From a checkpoint of a small transformer trained on Wikipedia: 438M tokens.
MLP neurons of a small language model. Each row is named by its layer, matrix (up: input weights) and neuron, and shows model dimensions 0-255. Each number is 500 + 25 x the weight over its row's rms, rounded and kept within 0 to 999. Numbers have three digits each.
Before each neuron's rows, "fires after" lists the tokens most often just before its 100 highest values on Wikipedia text that the model never trained on.

fires after: " V", " R", " v", " L", " sp", " pro"
L2.up342:544510546464463510524392490463499518507480529470482510503505506502510524497503487487523460479487535482502486507488473510538499469483522484501507523529526515488492465502499481508524504513478507491458446520499512480520486488527538501514543502460523524523483509524489477496481496504472516449503513468531521512544473517519503500537469518519512481523476455537490446525455526520491528514496497506502496527492486547489516457481511551491526563488509518469498483496510485470502462509481475505512491459512469496504534509467565493505509478492527510505507489509488522496488493467510529528553502496535520517540452536493487467527574499501493497504482507510464456513513510502471510515478501526514488483488467491502462509540448495480466498514503542546524473552467482548512497513493501

fires after: " P", " p", "P", " re", "p", " c"
L2.up947:498513478480471489523504487525490502496505527498480508500507503475548497514535463479506504500482492477476499522517478502511437482530502476472499502468515490465509490542483504568491484465471495499479485524498501509502501506544521483504467500568484508505533524507520500513503470544541525504541505508491477489482553467518505536481461469495526508490498504509475470492500485451478489475511514476462551500459477491466496500514478485509464471547532503527462496543471509502484477462502488480489466533542484510513502509536491531509492495524492438537547537529509496502524531493526489524506514496519440502541483496494571510489454463493451541487468483445502509498523488489507543521538531488483533516503492501489468463487505515511547470492528511489541496493523551493466472528443511

fires after: " ", "°", " P", " N", "ym", " Ch"
L2.up281:514481523483461508467499504508479482514498497494527513512480511510505468525503465466472504494480488528517479541553547524488501506462508493483502435517498528503514521470501520516453492510528543532514519467502507499533525482532490456490535526520535527531550525512503503461492507497504476495507471501513504499546499490491487501485540525492441472487503546447533520504509512527465543467528546511501511483461437454485543530487517543473481502512491477452497522498501516450474534515480514490491496507497507457482509527476510466528491483512476487443529534483489495556527497486468509504505488539509496511478497542521456465446539470564493522518534504516511482491543506544510498497524502463481495492484525500463506479521470513488451470490504501505528510458520520480507473514496484

fires after: " M", " sq", "M", " J", " m", "q"
L2.up373:437526517493499473535517497515493501489513491493504502488524522501463500499445488554493527493528517506540505531502479502495509449515497461512503512528515474505509507515514513525475485496530491516520485503464508453478481544538455461493572522486495486464511499442531515473512499466480559492509519509493520475481495531541538512485507507478493529500499509449473544452495512483522498520498554475502497452497495516479549495505502517505496511505512472496447487486526555489515501442481499489492547539478547524550508487537522483527472516520539524477548497481494498491481520473511540536476486536518531493466503481534491471492481477481523485497531457470459512547486506522510495547502506503516521508495516505481471498439511494534505510465528477464466483514522497520501527475498479

fires after: " M", "M", " m", " B", " N", "=="
L2.up1012:492523469502491475518495494461482526465535463461496487522494509478464520484466487508527499517492533490477471506490484466463484465511450513484513522545475458544507481513545494505498505528493473534531496504463517508515499488501463477530536490496519518467473507498532502496503507503530482475473496501510498496516497553506525500531511485503492541532495492470521515516534470487539511508498471520495505481485504534474509483489537477517523477515469506478517521490530550447519500461450497461472543532448489481510526496527483509524471480438485518465543525432507523481481440489503548488488455500504476502495507493509488498512525530497462504524461521478522498489565471514492483534488498475554428522501515519503492497485510494543506501546522529512492499499479554442510462511485509

fires after: "9", "°", ":", " T", " sp", "0"
L6.up167:544495457456498513512495517461493470535506476499524495455506526539507497524541480508476473498496503510527487507521485481485508479476502500508489514463489522522484508490521446499492508543498536501499465515494506463484487515509500500505502473474543464463453546516524501448508556449495535521525491471513512509461531513511488495475523543540505481541495494507503515494475484523485482571457557506519480444515502483472478452491501499502504503524498469518526493529517498496515499453500555509508477464509507538500517490481521513478451500471531475494484554505460460513479513507520532509474511514477541502482475486488510471479528511511527479526477532502541504518496499497502496502460511477470534434519478478506470496451555514508504444520534493514489527516491506572508510491516479

fires after: " P", " p", "P", " re", "°"
L2.up112:486507457502492518442503498516450518511485504496492487491537515467529486513518444478460475534493523489524498535531521466509546469496509490493502482533485509512505470467533514510494491473483469495534480530511475508531536522525512478466490558527509496546501502494484513504517547458532507459491452511471490519494547516493488478533493508508488534474460496499510507494494484532497518512486496469477528509473455450508510466474502489487489499507527509500474503453480493496525515510507399527523520546516447474515506485477515502505524507496434570458536469516522517500545511503464489488511512449539518493457490507503506452472521484475515523529543534519509501522526460494516524486476501471491542482514475473523515511523521507494483502500481534519468515498477525497514486534500477

fires after: " S", " C", " Ar", "E", " G"
L2.up307:524517516523469507532509517476502511468468482497536512503474488520472514489520491526462508530503510493550498510492508462492500483563481489477489472473544506494482480534439507441538513541508506477494448496489501497507461511496511496480509526497485483499497481449480483485511535478515472516465494518500505484454508501479512516520494470530471494472487524523496522504497471472507504485519470502494530439500514517512494522537521469555515473529505463505511518539475478502464487489513524490493534491456493516513465506485545483456551509468524468483453516491489538554469545537468499488507502512470525494478509527503470536457501515482520472497533547526525516472526482506465448528454493551519488541517508554474510482541492514508472553509495501514537502515501483491505512512496435

fires after: " p", " P", " G", " g", "im", "g"
L2.up931:477519536522501510486531547498486538546493526522542502520465491468514442500487428510547538509486517499494476444502478471507550527494491541491516471501480502536492473543521509476485521495524506523484534483503536454493553519509441517509485528473482502467530528500499476491542516503473509452511478503519544521445485489478505503502471518496496470542501538493517505478481494504510521489534528515443529487519514500540489538557514481481528513490540514490479525512549499505451498497528466499496529511482465532519504524484481475534477531515480490512556480504511475480518486485512515511482491503487506504506527474488449458513531473456477526483524477507495514509526532503524543474524488525455508519490500513528465496529447524501498458486493486468511503526505497512519502512476470

fires after: " E", "E", "M", " M", " O"
L2.up347:495516498518470487474489519530518520476539505493566485526505545491453443498482501520480492498488493499529489471477541523502519538521571487517512475513499499539481498503504542476494571533520524509492478472465500536514481503436481473525550484472509494478500510467472492509518505483498473505482482505479538493448515499536497545464479495513476513513485486482461472518544500465497519477472490490536459508513487492484493520514532535497535507518497491517495459487505487508513553499499520471521506542505516527468496491508490472510511515507509539470486489493534485571487531516535521521511507525476495456483526486488482461500483502511515509514490520549508441459539519506514489506518537510506474480509533495484461481542519492546551503526522467497458502490533449467492474486456515

fires after: " L", " |", " N", "-", " l", "A"
L6.up899:540510524492464521477494523462445519483495506484465531502499534496501514507528499469489497503491494509521542478484456505459473474518464512513534490528513564480461499530474498469466492511524514479468514491520533529513467533502499504507489517476531478519481525561526524476496565485552436520539501490520479536506485489494538491495513513480505497541535474520552484464522543540478473527532516469516486505483522504478494457485526486481515493442503513508518488496511490503507508489498528512505510518509552495476499518529482520509489500488490464500507459509522518489475500529460559515467536503514470488495524508526520466522473505500475510471485511451447475503490460554505478445504469485517488509492512531460500539479484483541500491511507465469503496485477533434482533492496494

fires after: " P", " D", " p", " d", " dr"
L2.up0:512556470483511472476453489487510526520488486447486508523451557494523488532500437482521508517493474496482502482507509505540502478501463506443459516511509496491481446493479546493520507530529500488522509470530506485483493530537534525534457512538491521495507501562505484468484503507479468464525475458500497469498491460450463504508507486548473459516536482508525511528481516506496474482504483503487484521506518484524505500506495525497512534467491514551505494512475493492455524515487497538493490535521516520543462525470494506500495530486477476503522498500471531512537478442486505535496468545508542502527512520503505464531492501512440523471519483467503487503495473488506505498548539495489496506473491496543508467553517496533505499502481491470532460483561549466471504520468504

fires after: "9", "5", "6", " G", " T", "0"
L6.up579:456500459469509490465505490509500525509499484499534510492506500504473495519471468516532530477477524509460492512507520467504538500486498495481511501488530504523505506564471486483528497530514493487463495497532536516526479458498461516490433474535501497520471479522513525487504481461529487477530512480533529499518485479495519442504496480539476464484539515490501525488482465493478472543497487489507482499499522514437497474468537558504481512549522487508466492560504471516503558527515473501505503506481519502491503485466477545483478514570515497509509521516503488493520536514486490515499497520460486489485458496468501496470488548510500542512539548519541507499488457502485453457521460506443525479449494500485503499478527526506478515467455471516490494478553512476487533465514544

fires after: ":", " G", " g", "/s", "s"
L2.up830:484520471508508474497502487489508542554470489498550488498516508511468463481488496485505560487517528501481481480467519493495481515508480484512505462508485486506493529508490494474523500491541506533468496507491528511483478488498545492549478513481459460449476475491501508494439475483488485508553528501484497511500477481453516503540474537522502507523480528525490507466519507523446479473488478518471460510528503527461533479463523509512483535482491526460476498499514471480500491492521526492466511509444483516542501511476500497479507530528481480456478516485492457505505512482497526473563486473503544492495517501451503465475520508504478495472521450496498492527522490517489482518535495515453489466517532485527527476492529527562542451451483445526525456512525543494469549470484484

fires after: " R", ")", "R", " V", "N"
L2.up775:484479506453529510512458475513498491449475530478528506490548514495500467495490470462502533503470533503485510458545478526487525481514501489560486477485504504557459481473497511514467512470488495536493500488485481521475505488500476530510532540527509482478468560441471528473522486545525476511480488525487516525497492481531511493515509484503509536474514496483520488513486486439534561516515491539499469488470500534479520503489529472477526484517528507507481484458494509535518517501545482472470507475515486530515538490496574482513472513506509455482519528521542470521473456475531498498513522502531510513552519511501549527498474498482487451518513501505479479554521517527491477511519483474531425499523475480518509526471496513515483514490472527471522473486504496490465505465519487

fires after: " B", " D", "B", "D", " A", "M"
L2.up450:484513508512484503525512523548545491469513502513494498487528497465476538507515503513467528523506530516482466479495492513480521513512578463504472527518516482512546496521455533523544546520539463454493494517484518522550465517498478531487503472519514512454479505506518516519492496501543490515519507508494485492508522514479493527538534463463456473527474517462490519474479520482509531515487495455462521445508488492452484561509482493526488493481497478529526459500485468542501488492499510500528492512454563501515466470512514510504498554476520503457523493472481495497488504523525507493439488502440475476514493509519520482497508493486543482528499545503486506516509478472461449516501463507517484513505493552483528479496484510522486526542475453506492468495512555513517503516501453

fires after: "-", "S", " M", " S", "M"
L2.up687:445510506525521484467496503468502478502525515455565495520525515512509478526487472545462493531521531523508489519475530516524466469510506534454504481463492494525498474515524496501511503487526510503505463512477501532512517454484490502504533519503510469443490520546536514480540460503495478536520520507528475496481436538479538470493507533464532521500491540509492491492501533488495503472515472544516545503422491486498477531512505468485495488488492488518515510516531482485498504467474532483511464466475471513491527481490483494484477473504500497485510495462516508477515534489477499527487458510501526474465523524508514511497541481504537473488518520520553457518527514498497435483531546511469486516507543518498544504494536479480581504553503550484481538495489499497485531500519489

fires after: " E", "E", "A", " F", "ü", "S"
L2.up968:493527529459498518497527518514496507500505466518477528542505512545511507480547504488500486565493501545511528516514508542510464475520551479465494471503483503506516483507507543465523532475528475507494514442557497518504443491560514495527496506543531549478507503448503442490504468509538474499505489496484481511479520482500501503469501506480509501497530509477475497480541506455556511443524510518513472501530501501513523463449507562475508497513528491527489534498500472498487494481468471528504488503550498511494463510502538465477509512581519461480458493511514472545499481510528487540476493503480475520470515558531507464510490508517517509473463480496496533526477520491492479510516467507472466514520470468538492479482521489524493510507489512468499519486517495463473513492496521

fires after: " G", " M", "G", "S", " S"
L2.up394:506492454491491474487501495501456476511457486443520515500534508558437474492503483498513528531525504526485460462495514498515515505485514489527494483479450503481508475560502550462527514508487494543476498509542538475485520532521550480487460479500514528485512479517508520450532463483497506511450498509489489497455494502485487539526504495492450457503461424508487486466566454504494533518505503488466527494539497506438529532540488541484517489513514510502493539514515445514509486503473517480502481522501498497533529499528515487538476479485504506514528513478523488518476506520521517526515526526530506444526504491488524490541484491522548484499482497511508479482514507507506502515484538474474545542509502525525462540498508508508520521493531529494478493461510483514491519552493488

fires after: "C", "M", " R", "A", "S", "R"
L2.up641:472512519488483507506448503496473503510540481505523503534516478520490487485497495513473472528522538512534468524490500514483515479476526499477507519458517522480562462507455503474472497498484524469527504451521521518486513489506443542530530522508484475481493503468501496512517485540530515502477478492470491469552484538548509515504483483487499506492499516497491479521492483466543533458480459529459513531499563510496492542523495492511530511462460487501505527469484528508536544489501511504525500526480501477468522530524522498479510509459488500504465480461549475503509488453510539448471495535457534485484469522519536458517453515498532509483519545496501506559543518522501490522446528493517536520559482484510514494496537486463496529458488483494534480495485510513516503490484456

fires after: "9", "0", " ", "–", "1", "8"
L7.up726:541507507490517492525498510512489493525488505479557467504514520542447503525503456467454523464510507461510492507495488496500494482518470474461516485497447518490479476521501466398503526514453500567487495469508461506537475517474505527521506483533548516497495486513475502466503494472531521479489526495524485429544468483527503506533509551517504476540500476529497492514490512527504489451515464519517513451519507522483512462504505573488494456507485506510478514472506494514501493517500530493492487506498535515492540516519535489516488571483489526478516479503499528468523483458493505495477494502471494501500505451482464478509479491499521522491480516507466518487533550522480472526492468524480476489503550539476474499509491515507489514485491523496516464528490547506485508513474445

fires after: "C", " C", "A", "°", " D", " O"
L2.up974:474516513503483503518468460495502510510520496515498529560471464499504499506489506539469488525494484504511454482510489516488482486522511424481518467503521483519479507521489491540491477502503467503560528504476461468422485527549496472503494498507515459502534496452527484517483538497509481526502482496490513510476516476482524545568472462511531520503492511519536503480445502504479506492501491457518517476498504503494474534515494482483517474492467481484502497490509525505477527544516500480548497547547494478476516506546533498476476470491505432523513528487493506534495451515501497506524496487518510473487506557537454495495535481475494476439459496507487484491555469515496477474476532523511528510529502509534531478511534499500474519490476478547514490555475508535469490468514513

fires after: "H", "O", "S", "U", "Z"
L2.up145:414531488517496476498527450550519476542507554493504506526479521514497481517522499507491497505476541536504500462518498501460482494518490512507502480515457489502477469505459486502477510506533467510523515488528498544498524512555501488521498498519471508462478470539525522464476499473486509498487491510492511500465497529494466518470534484545520516539518472487518515478488477507496529513546509537459503465482537515455531476521482513489482505498536494508503543501514498512496462517532479504487479473533476482495484493459497487500474516495536479520535481555541513505513548534504476484497522503482431525504521498489494512520520459472489535489463498489483516466557543510525490568518465517535502484519443525492501476534480542485479528482504489504504506485481491492533537496436469

fires after: " m", "M", " M", " was", " sp"
L2.up826:529501488481476524512514519496462479505519520508489520512535505459523522524473458525528497516499519534463438528506486482493534516481557507528472478513512512506500507473493544531449520494516526525521495509505494476531527498478494508497512507484488498529512502516475545486530521476516465508507561497498472510500489577562423497469474488462479530499441520513523508478477500492492477484503499491470527541477482491488491520489461516525528478513496553488459472477474453516529471527474497489516487472464473502496460544446481491503517494510524535527501535481525529504470555495492541491486501510520508476456487530498515522499520498537507501528489499494508521510539485552495466515516537484490523513494528442511507490497515476476468495509521476478480474537494496465546461508529482

fires after: " P", "p", "L", " p"
L2.up921:521494467489503502519505481543443520517473515518500463529490526531506497488536452485509465468531511472562494518490484498539511524496470510497526504498496521502508502505493492484508483481538506529487534469514508459560506494552502508469513499472494498481496511540516527521538538486451523513493510493493468481517481447472459462492515474560501509503485467467458459486476543472521487499470535469474525508486486519485508516481453498485489509490513486502535474509480484505484528505498495496494558437516468517494471474518457475510482527481485451539534503498522498503475499525531541504515528496489475486543490510515545538520508484492531504456496502465498504511501489521499503532512460482457502476506450527512487490466520537501476438532549505471514460531494529452511482513469474

fires after: "2", "3", " L", "1", "6"
L2.up476:462521500476484466474530503497507498491496506502463525496535496550543501495474427522481512501524512522527495510504477501548485471519507501553484463501471509470515517451484513515506476489475492431450540548476501546456483482472521486512484513488522510494538542467517528522475505568509506490540519490483512511532490502504473541494514494485527507544451515519493450513488490504507510534444528503484513505492520456479527493509494461455496485510486482506487491485496473471523510507505527542519511465544502520441510519522493489473496532452505499495459490503506472494498468575533497559496487488528504491498499476512515477498503499551475449533518467464496508505486533513503496543465522490521484507502529489486516517488505494538503458511485481464497491474482514523521548480498498

fires after: " R", " m", "R", " result"
L2.up814:466504474522496535510488502521494469488475487559532536495495453519468507500506498520510490499493529503520494508490489520519523484508499524461516521466482499472495539506502507535451510543533460509489496495497453493463508531496444493533526518490495484494499512494511475530539524514555515518488452477441520496498522484512495509507485480509507496562485495479465503522470490508506543480504498491510510436491528500486499528545520480467511515513522518495504483483549538476508513489496465478516514493465554513446500487462509511492555475533518502503508512495489481567503506492535484523474496488494508486542517489506428517551465471528503477493475516496491503509479526496483474529479518497467524548476481496505449481499516486431572480469487524464519531535481502477505494520559499

fires after: "0", "5", "7", "4", "3", "6"
L6.up145:515483493490458512510490541472485439513468499513553486460514497514500525508530494524487500520503480515450470487480499525524501492445497527540476524556468495480484535521462519476539497496483516498519530520475520552481499479467503532508513492502476515466502464529489509461500485444507494552467486500527523501546529502560520530492504465504544509540522508546505504543495495510450534509525517502512487498514521527510494510443483505472470498524497517520514503510538513486516497533489473533475477491478489465463470493453516472511512558477477485502531505560462514494495527508506498512510498471531505468472470517501474519556471488492465535520477526525473536493485498480523515504492509497473493503498482493483538483492526572512519463482456513476458496489506516461489499469527521

fires after: " B", " b", " sp"
L2.up671:503454502531485507508478516500506537526542507463501530459480458509529492512514480496489479534511491531479454460502499532510479488514526502481427509516529490529505494473512519488474515526524490458548519468478530493487470450510487528508518492499495456525519549508490488520507511507476507487512536460503487486486523554522462546514513460483476458537498481441504517472527511521480497493492434496468487493465520477507501486474528536558472524533475497508454478499534514491507509525478484488503507496469494529519510550476473540531493529522488527487477508487527505554513461514511512511504504505485479451491483522508475503519508477519544458497498467464524520476484447505511452545491502488470511465469510451477472490520520498474501488514507486471479449538454504496525506510512487

fires after: " D", " Cl", "D", " Succeeded", "om"
L2.up31:466426513528548466478510473505518544527470511492487524455487493536499465473465512507476492545468547480468536522504506492502515472493484499520472507504496517482451493510459541501482537537497531501483507471482507493488504497483506498478524488488544519490506527503488506488540548500508482494492515495521549478530498509508507481502495525485473488523541482495525498492499498458486516465515507516506529509472514463496504512512517457483510540514519514526539519504522501500557530483543526486549515528473486480529507471498538518542450482490464498454497526492478494466510509517465509507483480524525496523547516471510496470491507463483507447500462463500443454473502503497454508461501478561453480471496494519485559503545518495472519540476538481473511460481515506478527482476509494

fires after: " M", "ch", "M", " C", " Mar"
L2.up582:489497488475501458512510462516498528488500516488495525493489482545515484545489516519493510507504501522533484527500492490481484503485496489481462503486530512559500410545476474502494476536474508496493505502456511438521536466525475475468503518507476506521546497478492499494508488465460494513471547518490524526468515554499486540526497510459477501525524486505513520475490494516479530502490484492541500500545468477531512494460461395461488490511517502501470529552510483492470482496524536502507481499484527517516510524491488493436473463477483510567497487489485495497481544496551480528465509456526529517536505500534532492501505489475499445491498501475502458507527566538499485530473522481492495516522497528531499527473481506496486480523513502501483471494489509485483466497501524

fires after: " S", "S", " s", "s", " E", " Y"
L2.up502:471512516554502501482500503504523501458491519503494511482542530513535493539511510516474504466489543501525518501488517527519478512535521502486502471507484527526450526514466562487529550478468495481481549569519458514505491485467484488517541487481516513510519516504466499481487442476466526469513504494534469527506451513505485476440513533524500538468465532489507523471554493529512494481567486446519527507488548484531538531505515504471469501531541481493496518521511474498495482502454494493489543487471523498495462490492508488518472511500423497479513483481490497490516473497480500510495505485472514505469491534540513452496517485529514523567517537556473495479495488506514503532540501494482468497516499531504500471494498489544479484521465490469477508512510494463512525504513489

fires after: " L", "L", " l"
L2.up19:517519501543507513530491439505490477509467503472459530514499515518508499481496461483498479499508485514540518496468534489535443498463469519513550492493508511489487492546485463498511504502555489513467527515540527517469445528481490490495455502501513452481512548550507484519495561491543475471528493524513462498576448508514450507475520470507498494531488476519453504529464519477447526515475482504485545554498501487481505464486498499538483500484515509522490506482491461503510490495488531533543484491510534523479531477510488475472439441486500489490490483454511488495506519496486522515545524479481523486495504516512505502526564493528506488470512481497500478520523476487521507520471501511510516515526482512493503483489497513507489475506491497536440480550487462457534494495515507

fires after: " T", " D", "D", "T", " ph", " d"
L2.up601:507449511527527466465494490472491501512500492534543493476517473533518463518535456506532491483489494500498516496489460497513533536519490466517487464482486460491501489498509540527464503533503483518482486485533474510493475519486551440492480479500486482503476472452544490429481524535501497497510455491508518497519502458490516578552492499533523512539526538508477517486488524472478485470482485542542527493502575499512488504512497485460482534487505510500562513511495511502525477466499471487472513506494470508514496482485491541457490516521469521505552543508513461525502525491474487515456543555490509533496531461518486480488494525507456489525475522497536488513533506505486499497472514493533501533520509477510554468465521461487523482479538520525500512491529478508507484484502495

fires after: "P", " exp", "-p", " P", " re", "p"
L2.up263:521561518495495492517464552500519510468512490537527466493481469469449501486497489454491479457475562474499522464486517510499440488473510489496489510508484474507459514498519524464495553532497513481529497533510515533483495490489498509524513520502480504544544496500515509501556505497487493500538493468468492462506502507504474474451508486499508475512495470512490483525477465509523443495525506524493507528511507508497485515473487503476517499491507498496470509508519479509489531480528470483519459475509490523521475518522485572503537462502493484509511490551485502448506494485496538515567497516489472502496499482447495513487512500489482534467456513500508495463459532497522544532505516529467535469545516515501471470506562456456507462473482491538495513498484502489498416538476485

fires after: " c", " M", "c", "C", " sy", "-C"
L2.up451:495452525466438501519508521493488547468515457504530451466514461520540505549482487501514471497497483502493448466465488511564497504521537484494544532469501505528513483516470512500479478532531514480501465479486477470496459480541552503512498489466502491493556479486506514492537449519482498510474497500485514498456529535477492494522503515475518465511490472485504493475525511534514514478538520545498516472494505514476490495479526453509516511552505509512449507489529558504500501495479524462480458489510526525514475517477539502514484480489522497471531484506501481502494460483513502493494544507539525471467524502532482513432525488519499479506533506516490534486507472510477464493475487507515494513520474471515461484518496519541520444521529457523504549500484500563480472497504489

fires after: "0", "9", ".", " Add", ":"
L6.up895:521476460486476484445485544525498505523496463552487506480484507492480497509475481517513489553473482554515483513519478485519501503477487490507498508499489523496518512463490481506543502501514450470509538487537556462482517518487489487509475474518501533497508523493522546488487534444481481492487508514498489530547488507446452499505452493490464561511492538528459515492503528506466477514464482519535487498510476490512513485500553503492513480449553507511537494552529512508550530498518491487516472526510494472503492472546438472503472513472542486535520473495467532480532543472532471516512509509500522490488461503515527526513479532513462503513495448506480507487534472535493517440488494507519507513521473474522494487487474485529500484483497516484480523512499453495464482461517543

fires after: " S", " St", " as", " G", " C", "S"
L2.up715:514482470483462502485528499535439514501461517509510495485450482536526479487532476509473518493545492539532503483459515527466512499494492489494458493502525470524492527534508555493486508539518522528444477496482530519509452484473509524521499431517491484500516505471516485475512495467493466471491501526509487491492505498490510520530493495488532535474474455496532530499509499522467498481475456518473523476516513518519550526518504485512471495507509511489535528519525499465479495564511525437527513544465472519504525518511536538480469494503498499507495520503509467493473515493500511483520503501467499463529509513526490531459523460501530521535545564486519533550449490484485508532499540523504518519541494529499498457519549502523526493455507527505497531471514491483496547521492457

fires after: "1", "2", " w", "3", "0", "aw"
L2.up639:510551501478488476515476534485555484504459472494472507482489478488555506497492467521488484517468523509483489481494516489533462484521482500518494470542484513479458473497498468425502458513499489491495491517487500523476484517501520505526533520485448484513517513508469516508515478532520519479526541493498528487511445494527504487535487504524515504509489451532471469520504467482495514487480462531459510495501468569548536524471436464479515511479490495486444493493525454464500518515510505527515513494506554457511552529494503476494519494518505477480498463547511471525502513509515462499489459529526546509532480509448514470487504487473467538503482455464514476478476501485481504542501495510515513477486498494506584498481493487503501496508496512494555527460488493525503534479480494

fires after: "–", "0", "9", "1", "-", " "
L7.up798:503514494504504492536502531502523480510498505488522539465560508525479499524459523472503482479505493509503511498507503486521448520471502472488517508472494490500511512521495514529523490519479451477463498503464495475517530522476490523467486484557479512524476530458527471470463516521534525502471522499532533509520471537522522490510489508532496534497523545473509462513536514516492497462480490512510517467471450494550530479484465527538516480551468500510533471507535505495470464485490516467576483500498520493482507490447543495500417502446488549535493473502483491491534565508497522518518542446518506492485509508491458513508504528509490503506566505516503536492524516468485480485492475517487518516522482549502492535523492506477499456524491538477539510485505533496497510531514506

fires after: "9", "0", "1", "8"
L7.up587:539470511479507479464474533429501465502482509460506531496492488526481518510449487458489499504432530508520468503484519499521525478483550488525554515481527488504475499514495497497517500494496502494490438486505503512495471475488499517523462482539511498521497507499525547491522483491550471520501508483516487506454493492518485536492484505484482514456503555555456510527493510540518528498510500520542501502511513496500528518483530508454499491511482532465541467513496513511505489546533475490522497496522556510459528535509512520513515489505568505499498504465534498525478498500508486525501548537520523522434444477501501500479526503505459513524499504458492505521472547497447492507487458525467509507511442518507511506550487531500475509468485498507480526522494516464484539456476482

fires after: " L", " h", "L", "H", "r", " v"
L2.up932:514525512508502482507531475525533542514475514501464530468538499530493479504463448505460524489490528489529532498468524501474487554499466478522478483527499510493512499499497431517478472504493470483487508461550492478461491532507479487495503503440528508503527540500514520503470514513503520488477491468519479496534528496524499481479498521462501472482528492474488480525515458491482521485465521529538534491479553548544477489480495500419530529501536556498462510459470462482480462440488497499500490492514476537489450506493523515502474501508501506492498480480475527458477509479512547504494492475503505512471528455485517539526508454530471472498479499461510440514524517500531530504506473465527509493493491474484495498527517528496512535484519484541506504506544497520547533506504527

fires after: " Z", " J", " B", " L", " St", " T"
L2.up860:510501472514487517491495525487480494500512507471490473499485519537477482457480425496506488460477516494426468475507471525530479520462508519489496479471493505538518555492500490511481526516530533455476500517531473544523482504532468478525532500423491453551529575512517500504506510497526503495531509470504465498476520491448476561476489491550495495495459528502470498475500527465495475524470513485474525513482495497490536490523460503492512500539499465498502516490529524463478467498488502498515509532507485507487496497532515507512497505504478497476500506499527458548517507448541538495457508496518436463505532475487530491523497524505507488481481484488500496492526475479449507525537494558506461507534480487479512475513528518517505487532523512489517504531543505539476515520466504

fires after: " M", " m", " c", "M", " s"
L2.up226:494512459479482482499528544518534490488493504456500513469504485495516520547508505505541517517460523520502514483490476506500499516505476515514490514486526519481470509506506519503464511547504516510482495503460521498478476533485454510501485537496490489470472527396498513502526499493498502503467458506466513482456518494509496515490509518484484449509443475488548526490539502496522509514502471498490496475518459512486478512493529511490521525515503486519517459489551511482454520436468528478485484520511522534524501494490494541501469472465493538509504521487467533526486530520550508505428491526541524445477506510548508533521530497473529497507517527518501533500549486511479436545469495491528483505493495527503494485481478479470519519495563500502496471558512441513476509501526476

fires after: " T", " Z", " P", "°", " t", " S"
L2.up512:500509472503510430449476538466515471546506438509449546522501512486458463487506477466494501485491494507530492504491503492518519524503529474507457491473466503469519520526473475475497526525504520506541509505507508491507497494539496494494492524486484489526537544519489521477477498456516474507554510522493512537538498532473493517495443495515493523509485489447530494592531501463507497525519501539526507502506468496490537506511511497504541576530472471503491551534511510490449531488496476513514519514536495503484507549486538481501479496530461523482505527513484499535486510481545526503490506514464495472541495460510512439500499506454497497472454505529517500492530479505500464496508534505529532486486487484504513460496517507519474494494549491485489478471503534512493524467512480

fires after: " A", "A", " m", "M"
L2.up983:481512461474483495515493500507501522497543518526531516558493498518478498503487452515557507532474484479490449486514495494477527468481519486516454505512530502522534497490483537508519497487519488491451520485497515482462515473493503500534515489480478481505484513515537461475501543520492545554484532502473507489489505485575533526491515569477468512523467516500512554499509517510520472494435490447487470478529543476482454515499471501509515517487486484472500483496477494550540530497476467450510481523501508494518478511554498494462503539517502462501486512497482506579491458504471503463446460505497499501481512498500518488540504487506484512519477479461526545534494492491483487481468488488502463511509521507494530462492489454525503519509463515460466481508473490495545491504509467

fires after: "0", " |", "2", "8", "5"
L7.up457:485494484480460550533512487518495480517527477525476455487533472489485511479492471499511470475492516522531501498498514483490521495474520491526482493486529546506457486523482517493471515465477491548461512554490498507472497497502490447460478500508514473529498485548465450466540499454486484470507525481516513510494491477482531555533530512479549497516547545510448563494536487511527485515540497509525486496503505546491483495531470524514464534528506501489523488490474483454514474465531499524506505515491458529469509542469517491482468511533523477494493529556462499548521491466506514515475540526495521499484500476455478493461464508494508525473508546460475479510561506464497504506505508506454506496503511506518475519511491474527502469509460519522566507481491489507494509511476515